config.toml
vocab_size = 2048
activation = "gelu"
init_std_up = 0.0425
grad_clip = 1.0
decay_shape = "linear"
batch_tokens = 32768
doc_mask = true
MLP neurons of a small language model. Each row is named by its layer, matrix (up: input weights) and neuron, and shows model dimensions 160-255. Each number is 200 + 30 x the weight over its row's rms, rounded and kept within 0 to 999.
Before each neuron's rows is what it responds to, as a language model described it from the Wikipedia text at the highest values.

Description: The second word piece of a word split after a short opening fragment like c, gr, M, or p, as in gr-and-father, c-ust-ody, p-hy-sical.
L5.up138,214,178,213,196,203,198,183,205,215,200,294,164,172,230,260,182,215,222,256,162,198,183,228,139,173,210,221,198,218,215,214,189,174,121,202,181,173,191,203,195,179,231,178,249,173,244,190,261,175,231,197,194,186,223,193,213,205,239,194,226,258,176,247,203,212,184,200,223,263,169,200,248,174,168,171,235,203,218,228,150,183,159,191,181,184,168,268,220,196,211,200,190,174,198,199,217

Description: Second word-piece right after an initial c/C, as in c-ust-ody, c-it-adel, c-ou-rier; also modal verbs before "be" (might, can, may).
L4.up210,196,258,122,221,158,183,129,211,251,246,228,207,224,225,240,203,184,217,180,183,202,177,195,189,187,233,156,192,212,240,201,222,188,164,165,166,173,250,227,173,168,145,231,216,202,221,214,178,231,195,255,184,189,163,218,190,216,213,195,196,193,180,132,219,202,157,186,181,228,226,182,222,196,174,185,221,207,156,218,202,217,147,245,211,150,170,216,174,258,215,199,256,175,158,175,176

Description: Final subword pieces that complete a split word, strongest on ording in According/according to, also ation, ess, ment, plural s.
L2.up989,195,214,189,257,257,206,212,181,232,240,194,205,205,152,148,224,234,210,233,193,161,176,247,205,237,232,209,245,184,246,220,173,179,185,234,165,200,157,160,166,262,247,193,176,168,184,189,206,241,204,198,163,235,229,149,159,222,178,220,194,250,183,165,191,232,257,138,177,226,199,234,264,166,217,199,209,207,152,227,200,215,210,189,154,227,184,171,206,211,198,197,153,153,210,232,189

Description: Second word piece of a word split after a lone initial letter, mostly c or C, such as c-ross, C-ork, Mosc-ow, d-on(ated).
L2.up190,255,188,211,200,161,178,200,172,211,196,236,165,181,193,233,169,231,172,222,169,150,127,178,212,223,198,172,200,223,233,219,220,172,254,198,212,208,261,258,178,201,182,226,202,224,206,214,192,147,193,213,156,188,199,263,218,203,176,197,109,158,210,237,193,233,261,260,214,263,220,222,228,207,196,120,189,191,188,222,216,156,137,199,210,192,208,195,181,228,235,166,211,190,153,177,178

Description: Second word-piece of a word split after one or two opening letters, such as enn in t-enn-is, age in aver-age, ear in g-ear-box.
L4.up1001,131,202,171,168,202,201,207,190,179,213,185,213,195,171,212,200,219,183,259,183,192,236,171,183,225,214,193,188,203,246,205,235,190,182,229,144,215,213,141,245,198,180,169,188,237,241,212,209,221,211,198,207,192,250,192,168,243,170,170,190,222,209,227,197,182,229,198,211,195,229,210,145,242,208,187,230,229,217,168,264,185,235,152,163,210,224,243,177,191,241,220,195,278,242,236,186

Description: Second or later subword pieces that finish a label in infoboxes and tables before a colon or pipe, such as Dens-ity, Major-ity, L-ength, Total v-otes, go-als; also word-completing pieces like T-om, d-omain, I-reland, Mont-real.
L5.up625,214,259,223,169,241,181,215,184,188,222,196,218,201,175,251,239,175,198,227,191,118,141,233,213,191,201,171,180,193,223,226,222,185,184,215,160,199,165,210,198,203,221,245,212,211,207,174,208,181,136,171,170,219,244,235,201,126,200,202,183,163,156,156,197,205,223,203,136,171,236,188,162,181,244,235,260,166,243,181,232,206,148,153,188,207,165,201,229,197,188,187,236,224,204,214,197

Description: Verb or preposition right after a person's name or pronoun in career narratives, just before the role, club or team, e.g. made, became, signed with, joined, plays as.
L2.up632,138,208,197,148,212,220,221,230,184,154,185,219,187,242,173,202,145,209,218,197,230,216,229,225,166,262,189,248,211,188,243,166,215,233,232,232,240,213,221,244,174,182,177,180,187,220,199,234,178,202,202,221,188,249,239,208,184,163,157,193,179,185,169,187,200,248,223,165,165,189,190,121,203,242,211,200,202,198,200,203,203,153,219,194,159,131,199,167,189,189,239,214,172,231,182,237

Description: Second word-piece completing a split word, most often "old" after g or h (gold medal, holds a score), also year, highly, first.
L5.up499,228,215,223,194,166,214,184,200,122,225,217,243,185,152,165,182,206,199,160,167,208,231,189,208,197,173,203,209,168,189,131,191,226,188,193,225,160,216,193,199,196,216,201,168,233,262,157,204,215,244,230,247,214,191,179,222,185,214,200,216,82,149,179,174,185,226,176,230,214,183,265,168,203,208,198,185,166,158,185,216,201,184,202,222,168,181,242,190,192,181,178,233,184,175,229,198

Description: Opening == or === marks of a wiki section heading at the start of a line after a blank line, e.g. ==Career==, ===Game 4===; occasionally mid-word pieces like emb, d, pt.
L4.up495,256,253,219,189,210,239,211,209,190,251,229,174,252,234,199,183,181,217,216,184,194,198,192,229,206,234,266,261,202,177,243,180,193,190,213,240,215,212,196,164,183,224,213,203,195,253,187,177,214,112,210,222,175,191,138,185,229,158,178,190,232,174,200,225,164,228,180,160,216,160,200,193,150,196,278,177,177,187,199,252,248,180,232,227,185,153,215,180,221,205,201,223,223,262,197,199

Description: Word-piece tokens in the middle or end of a split word, often names in lists or tables: Rep-ubl-ican, Narrag-ans-ett, dis-ab-ilities.
L2.up832,199,201,152,227,202,209,206,255,133,188,223,212,187,265,191,205,178,142,241,250,146,167,285,188,147,211,173,223,229,192,176,204,191,207,219,216,261,202,173,245,161,222,167,221,193,214,218,237,203,194,224,189,186,171,204,148,226,205,211,264,194,232,192,200,212,222,190,207,198,182,153,195,223,216,260,162,199,244,193,234,226,195,204,205,173,227,203,179,178,190,203,184,181,143,148,225

Description: First pieces of words split into several tokens, often capitalized names or terms, such as Ind-ustrial/Ind-onesia, May-fl-ower, var-ious, Class-ical.
L2.up940,216,187,217,220,216,221,201,196,210,181,161,229,209,169,221,230,232,181,225,157,187,190,214,186,158,207,205,210,214,160,214,166,210,211,235,148,242,210,212,213,186,186,177,221,181,199,231,227,192,225,214,230,186,203,218,164,242,182,183,228,214,141,189,210,200,177,188,205,244,181,219,138,191,205,202,191,206,189,217,152,212,211,206,194,199,199,217,174,204,170,201,236,171,155,198,210

Description: Second subword piece after a word's opening letters, such as ro in Production, ec in speculative, age in page; sometimes the after verbs.
L4.up570,236,221,223,174,170,203,183,180,162,262,265,185,208,196,157,205,251,183,205,179,168,117,188,212,167,194,184,195,179,210,213,193,239,222,244,248,155,228,175,222,175,200,226,178,175,262,205,209,155,144,213,191,153,226,201,201,212,189,208,175,180,163,164,216,134,218,224,200,214,202,201,210,203,210,210,248,225,170,218,191,212,226,245,206,183,221,209,110,174,185,208,190,186,202,259,153

Description: Words that open a new event clause in biographical or sports narratives, mostly after, where and in (left the club after, joined…, where he), plus word-initial fragments such as sc(oring) and ch(airman).
L5.up771,137,223,235,166,222,186,181,169,214,219,196,194,229,185,169,160,218,203,203,197,173,217,184,180,169,184,185,186,212,240,232,156,191,199,209,184,238,224,184,136,211,156,200,198,202,213,251,202,268,210,200,219,224,191,167,236,210,215,199,211,192,165,134,185,238,243,222,213,190,205,253,156,175,228,203,179,152,265,201,177,205,206,218,211,190,200,213,207,183,200,209,236,165,232,202,210

Description: Second or later word pieces that finish a word after a short opening piece like s, B, Se, as in s-ons, B-ondsman, Se-ason, ill-ustrate.
L2.up969,188,194,223,245,203,180,192,194,198,261,151,207,240,227,145,252,197,176,204,160,204,224,178,220,211,227,218,183,216,233,195,230,219,189,211,233,160,135,244,218,175,235,192,229,195,220,204,213,202,192,259,155,286,200,220,219,259,203,198,161,222,195,186,157,220,258,185,193,188,174,180,142,177,186,188,215,152,213,169,194,213,183,264,184,192,227,191,197,170,155,264,253,182,200,135,189

Description: Closing pieces of split words (Elev-ation, deb-ut, Releg-ation, approx-im-ately) and time nouns (year, season, term) in sports bios, tables and place infoboxes.
L4.up403,203,217,220,217,163,226,203,200,152,222,248,208,273,183,128,240,190,146,221,213,155,227,247,168,156,176,206,186,202,213,200,172,184,201,161,188,197,195,188,208,229,191,273,192,211,226,163,208,223,263,228,225,158,193,182,167,200,148,224,165,188,220,225,206,224,268,185,162,133,228,202,196,151,206,204,250,174,213,154,236,232,212,205,247,221,185,182,215,159,164,184,210,272,164,183,214

Description: Word pieces right after a lone initial letter (t-ied, G-aw, J-aw, T-it, van G-og), plus the verb took/takes/taking.
L2.up623,187,194,201,199,181,228,167,227,197,228,182,151,202,227,186,183,156,224,232,177,176,174,201,184,201,217,241,167,238,177,196,202,238,165,238,194,208,163,189,133,163,193,161,221,202,198,191,242,188,192,225,205,212,217,178,140,193,185,210,218,217,220,182,248,211,207,261,171,191,202,173,151,190,202,245,184,215,178,159,133,214,217,115,195,178,206,166,217,211,209,207,172,172,174,247,236